Part of a small language model's weights.
Size: 4 heads of 64, vocabulary 8192, 19.4M parameters.
Architecture: RMSNorm before and after each block, capped logits.
Training: 303M tokens, 9256 steps.
MLP neurons of a small language model. Each row is named by its layer, matrix (gate and up: input weights) and neuron, and shows model dimensions 112-239. Each number is 500 + 40 x the weight over its row's rms, rounded and kept within 0 to 999. Numbers have three digits each. A neuron's up and down rows have the sign that makes its largest values positive.
Before each neuron's rows, "fires after" lists the tokens most often just before its 100 highest values on Wikipedia text that the model never trained on.

fires after: "0", "2", "7", "5", "1", "6"
L2.gate233:479437409514562452445481477506512560552513491580463483497513507441508492473485474516498439451577439497534541450494531538444529462513555548496430511537486478519592540519544496542501549457517476476532509477468539457496549471529516487489481484540537488497453521493489452484493500569486483556431418441542481465518493509471468529495565446537569484505442579559518545537538544535567461508517
L2.up233:493522510465370532480549490493520495495588568456504507499409479460510547485511446534525478455515530521525572487468519557448446477486520559534407547490490482519572538490567544530495517434487510421464440450521551541501539529482519487515482467472519477425490512466477499527509535541588494592487503510470536484513535521589464491499515519498464551514496590485535550483484575590527465511378

fires after: "0", "5", "th", "4", "1", "7"
L5.gate15:536520518500544492523489564499517441516581498489507493480587443492530538442503505516460544509564534439445448503472519506359471462516564413557454501530486490491539524534473513516479495461487500491523500470504408515521510538517515427513535563547449527549439525523542498544448468441501489554464492490558470389474548545477499525496500490463473544524532491499533506517526497600508484526487
L5.up15:447492474497495511535474474460552485476449487482511492500455445484557566494451563484625514464474446461508493543520484548518471446604471480519423545449496453494514471519501529519480505462563527481413507464446495482431499573525505564508568438557539484491568479555553576506538471604505536468509499502485535483515498375431499551521453577567503422481565470567518462537508479511511498437486

fires after: " "
L2.gate523:513548488496464598483488556446496504505463405555494459528478452550568534502482497537500487513447436502474496474503568528535566545483444438589513497457504489520457499501532489548495454502479451494597467454516462519455522572409542441516479478541535457526521519493401497564479598511513499501522479494477510540455468484465445605426546488507455579511476557526502531508518449521514526432505
L2.up523:519533459485556510426536520530423513463536417492510523524513498532477516459487481524478548554559534425520498499555568480492502461503459481520550509530476492524537480428534533480538476535432544503485506526555489520551417492525428568499492460573435460465427533476514457513485517475433475491534473600465475465469460493450466604457466521513407520576468498468520476500501479475470496487424

fires after: "8", "9", "5", "3", "0", "7"
L2.gate1512:533505453486516447482563518472530477522490527518532517494555474520496536435423499530509481506497492511471457486529510538517478506445451443515422497523570495557446494395475476541503461407469556503435536473491452612432485466478491488486578507555591495568496544546543489552514482538524485530541474539493480413460474509525487449471571520518545472424484497535564511495509586467532463510427
L2.up1512:442418471488468556477443522533520529495527453439550537507463529459504489453485540478473544457507481525543502486457485481436515553406457523517419513473477516528448510514578455556591573449589466526538480480493495441447531549482505522462530474585469509506462485520506490517515515541632458529495480519485506441543515491528560449462551507487539515504455508532499489529479476545547505463465

fires after: "5", "2", "4", "1", "3"
L3.gate1197:520440547497399439520603491549462515530466521507504499432541474491522559434529502515484449555549477496510521453525507522404467613490479595481474521498470500453456482457464542539538438534483560437541531499432495465489529535519480401472473500460536520494489571471500471459527557462502518459560505512574415488528539560491496554457578563493459504500463463506479574535458536552466464468439
L3.up1197:479456493528392619536548503418520493495472424569510456519505519512489546493516534491530480535512420497493485471440535534545573494479488512500485533512529534506482505525527545503458473487508518516414473509516490522498545426582503546437515483515527520439449540514472444547520548551486471512524492473508452475526420490497493547509527552597516460443509439492487537562545457441510544511543

fires after: " |", "\n", "|", "-"
L3.gate18:569518480500532566414540486515547486471482530442468538508579488500467517523464508499498478562529499460461511470491520512479586509571477493501478545542441452469455533517480534508604488511523468487504456453490475449557527542457452504427452504565455510526471525513456568553432539464502474524448403471524558471503452502430500474477519494487443534489468526494568546543542558478572414443453
L3.up18:525509508504463509515566471503469510472412504555496542485584468480503519540524587513517481445427537592543554555503543488500580464545554566455489533422479528492491421438454572441447495540442523445509441446526549518565497533480426463511455603567541491508472543422474505512510476466493497474513536443532524513474506469471503458503564462476554579514484494522491474491476566486449490513444

fires after: "\n", ";", "E", " |", ")", "W"
L2.gate1099:553573424515465464489494472541504476462516450413499516476564492527486502505577526512480490520503450444534477461459464553496527473470444490519528453412479474479536487498458495433537568528491522409474455446505511483537511562429431527401545528508520540586482499498443550474354523515502453473510478501551461480534516523587511505493485508489496496533454536475501555447455536472467525515464
L2.up1099:479440467560514433470546514495511523453538559467516450560475435380465483543462499506446512483461489416485526417521446531569486411450499500490429556470543557490482548496455480521487489443494518566565475492516559451488550505479441553443488471492498555480488480515533597514491407551487519507454440467489527458488515467541517518532543543484467546559543595445448506552559510484444461492450

fires after: "0", ".", "1", "5", "7", "8"
L9.gate1308:478449490519502494472516472420542512459481575503590465490532456453493539391478475574469467457507463492481440510501452468488508519556441541519495559500537489507503520488504524605490520396399503535529517486468516482570523528509439468492529556503574525524610483489541555554465465522515501522383477482502522519524522506522516496450504567441463481414529532506502511415566517517515518528458
L9.up1308:552497459480498516501451595526464468565554463474486591504513492564513460446519497527435495491390507516518486465561478543516538509427432544546465591524486484539471553552506451510478468467579499538513499491476403509558537496432456505551538513513540533487436549534548497527494515431496480492571465473489487484475551538492537496440538509501513492465514491501463492497497506454451538522521

fires after: " ", "-", " |"
L2.gate559:462513511548492572526499559506483474459450468553548459471492445503445573460473446546521515487432523431526470514515508524524455481562453519490502607470502495465488504489483506479543464534431475538475465494512496607525477505519500534459439559456443442538460547506426492501457435571451512562534468456498522442483481555501455560388574403532481485488516474542525592480554486535528480456454
L2.up559:463469505510484527551458463473480474455434591553523457470482501494457556499437446502563486484403511511533493524500482486488494518518529568479487549480529466447484500581525494491516551556524506588474500537481474522527457521492501550493495561434439415503487570517439515543467461492482518494479535499472487488490493536477548539447511449488513486544543494504518479487466479525451479546497

fires after: "\n", ";", ")", "s", "E"
L5.gate320:550480472455546523538514549476432494478498448500546481521533440503484514431534513507522488493522482436470471539609491566462499488468523475498547570480545542524518470483446524484570452518480516471509452472504535489519611539435405481433544435510527610520452538450461501492437438521521498549507494503478541432474417473495533529439505470514515507525480409452460464495526477456502502485497
L5.up320:535503468533494450521541532486492525473492467493555528526539510514529495545523573554472549536495478484500497459546495499504413486469517522467496548457509510424519484540461499471502449550494498495462478476488500473513508619406465511482516517488409467468459476497536558449494472530510466494577477403476466464534452515564426511544562561547518516469449578495501501425543468527483480534398

fires after: "0", "1", "9"
L3.gate904:531525553533534564477506490467540485552460531491552472547482530484529482432490477580509502513574531474525457518463506491449536567542475437596477530465463471477516512494517468476466544477545525464478532567504476561481489570509466451521525550533507526544534380524443473514496539492504501551550493475503569520503401499474494529536575508480506527476512500533509531498541582565478489430560
L3.up904:472398477572461596530471451484537416561557558555550490515463458506503554497572501526490583459461526549564457493464526475510521469550497520501459476555516476517516406497495423496534460478510449557541471508498497512499425540466442536455525582519546483489548431465465541492554478531470535494515523528510508512559486586579485508496489579427526516446485555522540570479495552517516470528453

fires after: "1", "0", "2"
L3.gate1512:511427515479503500480461537534487533486482545412451476506497499492412470417484521502538446403555413513552466547453460488464521531498543513489536532578506449484459513489497524483479476520527490466442461545611503551539490486546533555497460467531481429479478456532475485508541527514550499503546483478435497515518460556536491574443537508470501458432453461541511520458545504509521490528530
L3.up1512:477515504452536503515425501492438529492509451564523420464405455572540539453477514469416524475481467479469458485468485516556501468565569508504529474462512472502538495467388463417458559474494400500566462530517487533491397548532406517503443540555448493549536561592495525465524459504445481510486487465522522487435445535565517537446486528425447410444505509449458491463490530511504444472473

fires after: "2", "\n"
L2.gate1039:530524520520479494481431510496429535514503571377550493496533499527502503486442513531436504518634533483515474524493453506471511443569508457488443553542518579495496577520498481533564518463491484408506483533488530472525550532503450489572518496508447445535593504511501495539472537474545527512452483492527432488532479500539518484540530498506558513509514561502568428467513452549493528513471
L2.up1039:550523492468476484500441491508471476533484472436483497505525504520493477445525512534464566482483517457495453478455539482452590500531469480516494581517513521530570568467443484566495539460526513474569452491506489526469591532518469463475516422549565507513530544490498437484425505510511520525426527451532434417554489535416502524484520510468502426578490536470544530502477444533606555443459

fires after: "2", "0", "1", "4", "5", "9"
L3.gate353:521413523485470498465526474547528538517556524543481533488531595443452487516474506554485483449508514453503499497517504510496515506552480515501504535501553469561438532490495459542502452513529556515575407444601525502452539466526507526467543468518498483530492514487502515518557548507508526582533460455392522543521454488550539495442561488539490470505520483536461532491550438597512482522474
L3.up353:540465552500525495490426468476487454552493535446521546438487528541507493473582483489473536505555486569614491524513521533498449547562498562477504522475437445462495511452484487581466517552466507546537484523413531473491516453567474446536493466423478473507574518547429464488497419513469546486523555511526499449536481487556488547488531549447461486524550500466483477544491514530486509539437

fires after: "5", "6", "7", "8"
L3.gate516:515564549531467512596576518427491482520479549507509467393523447550485529437517580531489550580485465514499464516454460469452516556576450516593467482491454516532510541504508532546483458458514473470443512486494476556516472558525456483471507511452431481531468496518538453508488492491516535509443489479473526487522506563567479587553493493589523436504526460495626584477500522512486487453525
L3.up516:513535447529446504568569544511508489515469474479550454478501492440568417488444502515588544522499485572503498537519516507510482503489486539488458514491474524486507436546510523579497460477469504441520473515485468473489512538531529526539546522570471434532474512570549513506515507559560521452497529497540501485546471494535558467536556586488507526487477451502444502533510537510465528490550

fires after: "1", "7", "3", "6", "4"
L2.gate704:552467498517511441504562512532480453512506501479510544525535501521523521458528514531562458490517445457477581509477512541509495466494522529487384475425518490516495507432518491477451464468534520393503504517513417482515568506418532491465438542539495497558532543429476492551497508547475545533480504525469468516484431470532550529493531452435515508477417508463498601558550581483658510487515
L2.up704:551458499506524516479448553581500440530510490499495501607445510392497433511476555471455498524459433556504531496497509516509469565470488423453499528485466510533483552546484493399520528552490437505508475466414530495496525562456497482455453512474486511533483487573497535443534501495560456416511503494451513519526418456456501445523534537467460536494533507520411502485486464551524545478488

fires after: "7", "6", "5", "2", "4"
L2.gate836:526459565505445507561544502566502438478446512523427484458462486470460569530536480524535459466463481459546513398497496508445469506488491494535446500468523481517433446478475504545478466541519462468442486504450478536541551502528472505524539516455528536615440572470464548492492509530482664503536472520424486510462460475491443521484500423578550424466479440539526492559622591531535524499513
L2.up836:584429381497503484534509566507482388584556451500461557519461497516498547484486466574497522473518450473481604562505572505552531475528510529470501444548466486527448533458490497518504515512561449472498460551430483482524504463470474540462486494496547480478535448455530476529529458474475448541497475485511504471540488551458578540540509488452517520495450496491515528424527492577414475500540

fires after: " "
L2.gate106:522507513484530546542528444491489469530446419485498503530544422536451509445509493500556475584515446390465509405474501473494467526508533445546556530490507449498507567530581526443578473546414470431486550436495562461528451562569549491468551572532469510474504466485473484559475572529553511537494466400518469513553505501512492567494435485505534539492451474507484540550510448508544476519521
L2.up106:475479565528495554566462397503473455547499522472471470476404480445494443586516532468507584440492577560530529498502527459447528533493464535497485488499480486475507501476573516468524439519494490522486524537391570506546504519438484513485531544471487526467455467472461526476533535449606537468524537499506481451520494499513539536499508448529503556479531545477543442491505458488469524412469

fires after: " ", "1", "2", "0", "3"
L3.gate267:505549505499461611475532549513493425413464515450539462493467516480511471449484486501522546533559488462473458411514564495451581531535425489582513501483513483533504524543544556468511500496556446472521564509518543537548442548549467485487528505442531503512557480534448509474480522600539527532505437511536514465528439485502566505460453463563499510488492512471483484501529529475471449526464
L3.up267:517538495471484514500521551469402471416528424519483493476517474512461516497466496562502517486534515505465529496482430493518493494504534542456452487468520536465412429471484514559423467529511538473560454491438451449477479613463517548525526513553512472482499564469441521596500535503558521475593473523441489532527499530543473512450507436518453503478430419509447539508560456536493542477504

fires after: "2", "3", "8", "7", "5", "9"
L2.gate939:524457520483475500468521479512461508493527541472526449433534538508474500452493518480477408518495545543535530466531518522437552457536474481477528477436545488486565515511538455562481549474569515499519526406541534446516539527513505531437548428538521508520533564548423552517471609503463565554505506499478482520554426560490483494572463498466546535528513554512522499566513463506546503567473
L2.up939:509569471493470485472469604538495512509503481436487502445552465508569585446514503565496504517551543536503522491464471509471582458533495469572526558540506613514550508480459518518508546474557451499490450486493454503473611497616532557456525501485531475515565524522457464483430478543540417499448515480470434483513517546547474463527488485536557489478474517492544509541531470474509486494381

fires after: "\n"
L5.gate1392:504482490600499494544501541519534502507482486450464487501484531462447485491496526521494474542492491483478504501541540553480579486523488433492607527490557521439463564468474530456513507548483553540441492529504532575502499516447548468464520552479450543552495557489481466583548505514471498533465391453461504486475483482480418509490460403539533492485523561539502511550522531523538517519463
L5.up1392:524499437410464521440534498427500484506491514469491518513490555509476458461461552521463484499501527579515517573467584504442568500496563514480495482530441391480469492513461468508458507441381496537452500503470468528492504483533486431470508545537475479487484457441499460522488491423462519507471488595488472464462464514525569559533535577477514555479444501530501501517463600507502452475512

fires after: "2"
L2.gate317:545475472490515526517512533466478478468504552424446476528498562434551547503452499515413536432604602517589491493437497508415500510549471496477463511526530502491535477459494496553513495480587483450551502509534506463479572570501511526458527542528459593517525467509467516548496494480501515487540500497489535468521427531449499491398535487472498494557464533543553508552531545570511397532528
L2.up317:484482525441455408493520499496452569539542502485535515508501503522485470400505491537480455494502516509464561523551539526465500445530484521580527562523518529507521564482550567543455588494501554461488500443505429500452498496422508495555555427404504474509531599447494489575437552537525465557420519425528417485539496536494449570560445482517509527496517510430499548494510471512547469482498

fires after: "0", "8", "1", "6", "9", "3"
L9.gate598:516482542479471476518458524526513550494538520470526586494461486516432483472549516556475475544450502536552440467530508450555480488444484554565543558490454521517514481535496543551465467445538482533496458568524464468539461449543490523518479413489508494443491503499508502434510472531521541535557519517507509550597471553514540528502540517442481531496468552543451566474482511508489457506496
L9.up598:499435498506515454521553464510494515481499489556547458519564439472527563488460532536488465484465477554536583524472535546527472545549486536525476507530528509567566561487532522511535406493435471532490530500459501530497457536455493489508452490538414444644575521482426440518514540552452466526451541511522486505469511541556462505482538412458492524488449469468434504486509519569499508405514

fires after: " ", "0", ")", " |"
L2.gate1071:483497563450554598506509560489523510488517521480469515548471461509449502460518570535484528472506490522413462588497468473522517485490458494495486547480482428518516491480601511520521549544505512550467440487373462493487479456499472521509554468469477460533424514510531493516456584473519562509510519476504535430502450507464535552513469481474552572541490495506506511446523395466506512479485
L2.up1071:529504438510482530466474553443499578511552442469550513497473531534439501470443508519449530515510482481423440477498424477539500500428460465483529489553394522492507518493551536537497508571497469489453506584503509513519489472518442475505542561545558498425545486465523441481476492473486474530573480526461443441570535485549432525463488562563450438468512455441459490452433486456455497509515

fires after: "1", " as", "s", "==", ","
L9.gate546:526510520521570422501522444449440514509511463511536474511480446493462468494456533521504446503380452543516479528491516533466490435474544455460512551437449527529514479491454518478519472473509496531511532532454474496480588478497552487500546591550529541529513486509427552461466526496524432522504542510458490534457526529421431441478504603458480577446502524470502482488577473538504503519476
L9.up546:541468562528535473571545479476466505508428461503521531423517464420509522503536444488493551527495498521501443500512468539476565476509515530574551483515501505531538411501426504575523501569535444463534482559481450523469509559507530509529525503477554433440524570509499486487549464477521473395465515483464550468622519480566479550472556507553535497519546516447535505489494477538505531507500

fires after: " |", "2", "3", " up", "-"
L3.gate925:491406449529491446466497495492499458410466544476521535444540496438485545487463454508400500464591501501521532450458478479528494554536462493521526541482492532543525540491440492551544491556530540406460540555534490420472525488500492496483480498494483606502471524477514510528509525527535505557509552464471499534525553477524519465526472420526476504514460519484565547579506548520531464438454
L3.up925:474518521478517518563517500445416467493525446490440547522473465489512450486522508492552522493536556523541473517581532516542513577435546501568509514468515521460507506513514547579464553521565504613545525492556521490498593554528463480552599473464473469484465601567465525532504511472541582518443518491449517458444476470519520575559438441548458484526521452484428519595532466498488470447547

fires after: " ", "\n", "%", "1", "."
L3.gate164:555475486532487516427556477489481474447522551464532465556442466436397531458469501575468517484496490498504518408533515517537533505560492465503498488528484521464465519482550524514536531555529503500444511457511515479507457507494453514524471561535485474523504481466464541460516520458452477485536506530389491484457422521568486622502536541543465498530437502439478535478507559488524499482500
L3.up164:557533531477444488463481501448484451513448491543521581522531479568521506468568406553473483556445511482519517507509533524497503522426515547547497511526542401473461484513454485480485482503573456554567552550492502555521473582531424451487473589493504510515517516524515505414440574474463506472460525494513495473418483497499526522476546464453505477530472534494481459517453504446494543426547

fires after: "9", "0", "8", "2"
L3.gate532:483396522589494517533537518629513450496518439478485463444546523501495492446417501536526545494446483469420487437465491450468506523491549519505504507537528506505464439434445489506547507498443476501527476500457525498453551490485501465512486536428503422495553520491513505596509620520504554549510510447580488502538437501544445531468487469505408445488486480491439533529519527528530434494516
L3.up532:475504542524551572472414543489489533553561535472520459485431447453473490457466441548491514521512501420512531524496635502458451520465533450478610499479473534538447535445562506484532500462472504520421499505472462512485425509520424498517533498485476430499499537510434460514469504411540467501489465416497561539476475487507498491491487505557445520537494519492533537516504456434536509503494

fires after: " ", " |", "\n", " ("
L5.gate411:446531533571500576537481517390468468456497473495484472552509505501430514489511489511496483506452528478481490517559499512507455562512564476437540544480530551525509502446522516506510449529452506501474486475496495529480539547531456578484562579491534548492464558460469497544453544457514564462497528506470507490460473507566495499449513527475464479550479522510481511495532500451531457370395
L5.up411:543505509518486506501499554472519479443511452457460560520561528497446467513497519535512487501496499473451545487477488537498463516518535512446507472481482501493467446475573395495607519510516471611512486539438565516522519550518490433495512530519536482493538512521537507447432446538533532504525534496519533502496490477405546470544497493486482509541441470504526532539500633540474509414511

fires after: "4", "5", "2", "3", " ", "6"
L3.gate1531:488512502547441551563558480454561467500521419421485477419480508538512522453467454501479498563547487509553517508484518518451500573565463498490487480584513467476561544518507484516477466450490479481411482516364500454517473543562500436501488501520525487467561499480489487476557534447505550522511413483556526522485518475533437542542452448530519508550432500568562531450553556518502483482531
L3.up1531:537514467490515493510442506428510445538471547535511519538511486550402573470458524497457430486495497521514533508412465475427507494481535495521545554510522565575493452507459538500508529401516457563535501514445456520467463508533464528495465502474540561519514553486529478531475542429551578543436496488528441507502473539472587530458545534456486511474543531523510431530546445502499492419455

fires after: " ", "6"
L5.gate1077:448583514512502535525481521484526537486446472566573465429562529529527448460569541613562477440518450453463501497522443513518484469490618481558501494474508510479466547475531540482511449540459464522570526518477525525500482529519488472540525494456500514517477475492478517497442505500456460495537463462507505454505520465484513584479518466465561462541504478517503470480534450464554573461477
L5.up1077:518498508434504539556491428514491479531517504486526510530592529494474480492514537515509540525498543515499503528454524413518461493497495510486525454514411498471599482483571517505560549473472482512512514515519507524509606513511371477475535560503487464498457539470571447492406477449468548523565481502474416510541417450448528535532561489519528506470523403408443505452554454496554524498467

fires after: "1", "2", " ", "3"
L5.gate644:451457504544471512530478478501492539480502457548523450539496409458495504475462528559471454443518517519481543464514558631498508494426455548495523524497491431473483459539485505469457514508492510507501527502542559480483466451517441493528476508436465526430484540465473556475512476534527464546559431472494434493531468522515481500489575513556573507443548477433520482494538516546470489493494
L5.up644:546503507520488534537511473479471495499482487466478544481468568569413491484475559493447448451563475571547506493509551432493518555538589507438562537479585491503491399513483478532449502521502461499426481456501493523413503488493496496508450561533467507557500483503539453429413501475522500506478524524439436502484537524520393507425518520461519455498567561502521502492460484534566534487516

fires after: "5", "3", "2", "8", "6"
L2.gate421:522382489547420528528544474507486384473460535510429482470438544474546555481472499529537527529461460536523497468532466436451568469474476514481549489499537447442464478489439556547601492513426451499445520519441513528465500516518515456473480478455488467457475472444564502400524480543470568444496555525477505506479441539473473490434466436471502547517549502482498483454529514516448504499434
L2.up421:527521446489534523553515480474502505561491566493485557495494467472419546523496504524485467470514544493520555513467544521523543467516514438454500519486488517494427517461508516511513469518476516514478498500543526493501482434442390504534478507479539505437470521469518561530524476421530481527525504518528477524545423561520550561549509470563605469490492394431512520431543432525474513483476

fires after: "2", "3", "9", "4", "5", "6"
L3.gate540:530488552461489461505499463570485450462455475542544484475514465508584475486481420544449507440463489510577526497482506494496549528517521512552464521517560461467517443436467549558490494503442506510523530536470445442460515513496548408473490517489460520502557430491486533491479530546531511487538472513532441543541458527515396535458511521551519506509492406433533490500486597525606534472474
L3.up540:484582479495468423541502526461499529491558538502523475505559479516456615424462465547584446457472525462512532525455593491512449487474536476511415501508559499515492566509533596538520545485521495479474510502466487530494487515443522500449486491478462486454448514501584458480476473414505501616529545449498449500479456534525455496556488516468602474496574502527533520468503565441447497515424

fires after: " ", "1", " |"
L3.gate85:498499529490500604508518510553508449481523454523540551534430471437531463503425473552483525523523516449504507507482559554512550525501448520522538556503521471520518478484548511520455403432460493506466513550502481539594449445479436480449486557493488510545505565474488529491535509516494515585505509495488488446461465570522482474524490424554465496552523448417603496514572521425470489501468
L3.up85:580567506491531445462402547401569446487480494517517539475509521517463573427455484539526482462495449553518413553455522453457445512495534535541547558468508432468448443452530548552496489456485466530426536479508405549492430538513539561513461529524542521526479531598501445558509465532530492523499523489491443530487571573474491495488542432476473592483463469524491489477515506462521489453513

fires after: " ", ")", ";"
L3.gate182:498515477482476461514488523467501537476499439464545436562487547489504512438535577551517514494540526463564440483510423579479513513546524512498482423517544554489601466446534559464484453554477501439543481441547507569454473506537516563486542525461544526577531543529502546510516438492551468510476504427489494454475513568489519488482517551445476489480476566498510549466465495453450428409522
L3.up182:522563556546446479498493498482530520458454529501496521506545480499527442484534440489460509509475448481474517522455513542538467541584544604439512443425485538479525455495504524514538502442512437519533530505519526520544451491491501554567531595477495482532435503520481487538455413537536552527452512440487436537538553447461529468481493465534553515434494503529503506455543529476504442476605

fires after: " ", " (", " W", " at", "\n"
L3.gate502:548559522609550498508471500477571474508524483515514524523455533541433501448533502523499474564546526411534395490538521506488505542546490499516534551499541508495576512473413495444506474542426505484497487493460578506609425495458531492504478526518485511500502527519441550539428460505513512506534450480480449466452505535498448526470456460455553544552519521483531538484525487460486463457501
L3.up502:543578493485492455532558464496553449497477469568438571448524410501536485517460457438513503504554447522486483487390486500543569551492507471411468486535491475468546548485402438493492533547493547468423565497493469565449428509552507468479459575495513504521501517537465529491502474526490474523550478532490538497530499522473446466586565525529494462477496453471574499526479542501459410560465

fires after: " the", " The", " ", "The", " |", " a"
L5.gate1385:507497555542468425576467513503491507536495477518528514564534551425565445491507530487477471502553528464545485517534454504514484508599652472501507488462518514481510478484546478530514499524430516466485498471574539552487487536518474480515421545528581517571471448517437566483508504488519481543506515392437462460483493552567547588505452420481455478561495531552538499489502561482509475548491
L5.up1385:445465498421466467540531517541557446445526517517476478439527475433462499559456470518478464495448501469545491507547610445529495496515490570425560512454456537483506445549543458529529509496464408518494510468441583484506467568478475538537562441571488481497414540498470474490435437590480523463505431460497555431516574482442474490426508496502542515529515498475479565522508511469515457530528

fires after: "2", "6", "4", "1", "3"
L3.gate1109:579511522526521490456505625501499507438561539494578530486477513473530493462464495562464496502561527458506508527474489474465444538505521505537433499539530467453540514517466506558556416515478501418512450499495481519458539553512461536571521502504456493552459521479509516531393460541429540487471476512439491482509516545523498575482491514511502574501496500533558546473545485562568463489540
L3.up1109:520507523573469524430455452489457513468428529496513455435447470543533540491406469475543500488505560583474508526509453496498525480512476546417539474545507471512440483427430529547487439491454512493490469570525495545454461562496509524512459479566470475508539518447460504473593523590468554532503444503435441559501512373476499530507488437450491438506534433478492445501519448486566500484543

fires after: "1", ","
L5.gate1171:496507547521507463433577475485413518563593485495542501457534473474479504548517474608520490498490522537543558484459530514514521487475545483436517519531472555453453483463468518559500508494530512442473420523543488514492517491514547476500586507443495561509444534554483473422491500596497452556518500476449521472503590586528474492526497464541486499494451560469480553502484482531473476511513
L5.up1171:493508503524510559490435478557433479574527442533494439501465541471496513536509435475542561535519475543540487418518522495516537491459463420550470608491451451429524428555468532516498568489471435515480536529526548570497523523495460493514561402569536493427512437496536559478539479497455493515530535511493558513511441509460545477455449501567460488548513516494461439476496517504470523473492

fires after: " ", "-", " on", "\n", "2"
L5.gate501:524481484469488495467502530474524478548489539430466450495563480548543536485497550508442525440554576505513478526533537511482526452527494471455568518573480493479516551458491471470496461474579518485578554569463577513451540526545524444518426533524446491437524528530495549531442514506406482596483435388568419388542481536454513540459538482489508514490499486515533494510576501528455514455407
L5.up501:534483528434568526532467513492466495498465519525504472451550555498513495455545477493523535507477567470503437537464497478570513504564494467496523459524494445469441555554536516476529498531486503454500519532454529433564495514554437583532485525540503449570503513496473567480490503455471518540503556572525448427551489512429476621426520451515433465461441403550488499504509513484528538476490

fires after: "2", "1", "3", "0", "7"
L2.gate1286:494501461553508486457543530473495430583530523397526489552513461472440506465448469518429469571537547476515489540523483506464540450534480501510488501476447471565475569446552477523500479510537519437564412439566494456465552501458537520455479483535471542459483565497432512554508430484512562515547472499468527487463484580506495454469517484472520560475489559503585566512470552550533416527471
L2.up1286:461522485492450395514476491608586504472460556527452549475470537506485486480433486467473551527527558447470533508521475474504510487484437476505421548587560526495465513482559498562408497459478449454487513421445497476533497403490577498500471489500483479536540502509499500468489486458464541555510498513469466527571555449513515533500469574517487484461584472493473457545526530559521503530474

fires after: "-", " ", "2", "1", "d", "t"
L3.gate408:488497511482541488497490511458454507493516501481570548550533558485514484498477541543489446528502525389513461513568473484443456538520512450507506549512486525470485466466526518562528465460584533464445542538543535528478539567572495472484437482499461574510483509524490507525440523524464496555465468467445504447529500567465462590493541484474470557554530549473517472538480484550430481425530
L3.up408:456538499505554506424486473467433551537507461407471397474540518485507538583429488474513538470394538472495483526485502524598502540544572531475479468461471531402497449488506452468433511502489458516516434543591486480486511574553506566493495445468478532547511519568446585550478457468513521525532500461497544547509461466483474540508484516500427490468464478495514496530473525530514498439469

fires after: "\n", ".", ".\""
L2.gate181:522509488456514505487606508453524509438510518488517560446557458506483553509505512573505562575445609390470500472509557504520459495527482508509541506535514499490443526529540483491535513482478423489463534402539485504561515563477519519544463497399534554507485505443506504486543551501529519549480448417472489520484475439552495637459468468528513471474488524521492530532528539563466535513501
L2.up181:465485567538490420485480441497483513476504519472464455494573533472473496527482477474513445551538511511559541565467476481442497464500486463535452498549579438513576504573495512472444458422477548490447530478422472540450499488507519483466476477476503568521556513470487528520482389558510515522537491553517550485489443525522574562568485586536505524536553443489463479533511525545508432483462

fires after: " ", "-", " W", " \"", "'"
L3.gate1:516532509486488564532493519501499523471517512537492553533494428441527493531547532529517510504514553533539490512417580546542467548581514555499530488530498488468485434538531467476514440558478464493527522509436566577562503502549405555492431536501531522542469526451463523466466540564549521542523517526481518502475447519541491455518489485502488544475523508514514496478549480555452528431485
L3.up1:496451510412550445498537477510537434478452485534496486507540481561494539463525520522453474518459563553488488547528564508460481539486567522495496567522470517482504488487509520536506501516475450544570491480545536452452541485508523471490538572533559485464436484525518457621548477480607452499430530458488530465522481476465504553491492423531486521437489534550545516547487560485518473529578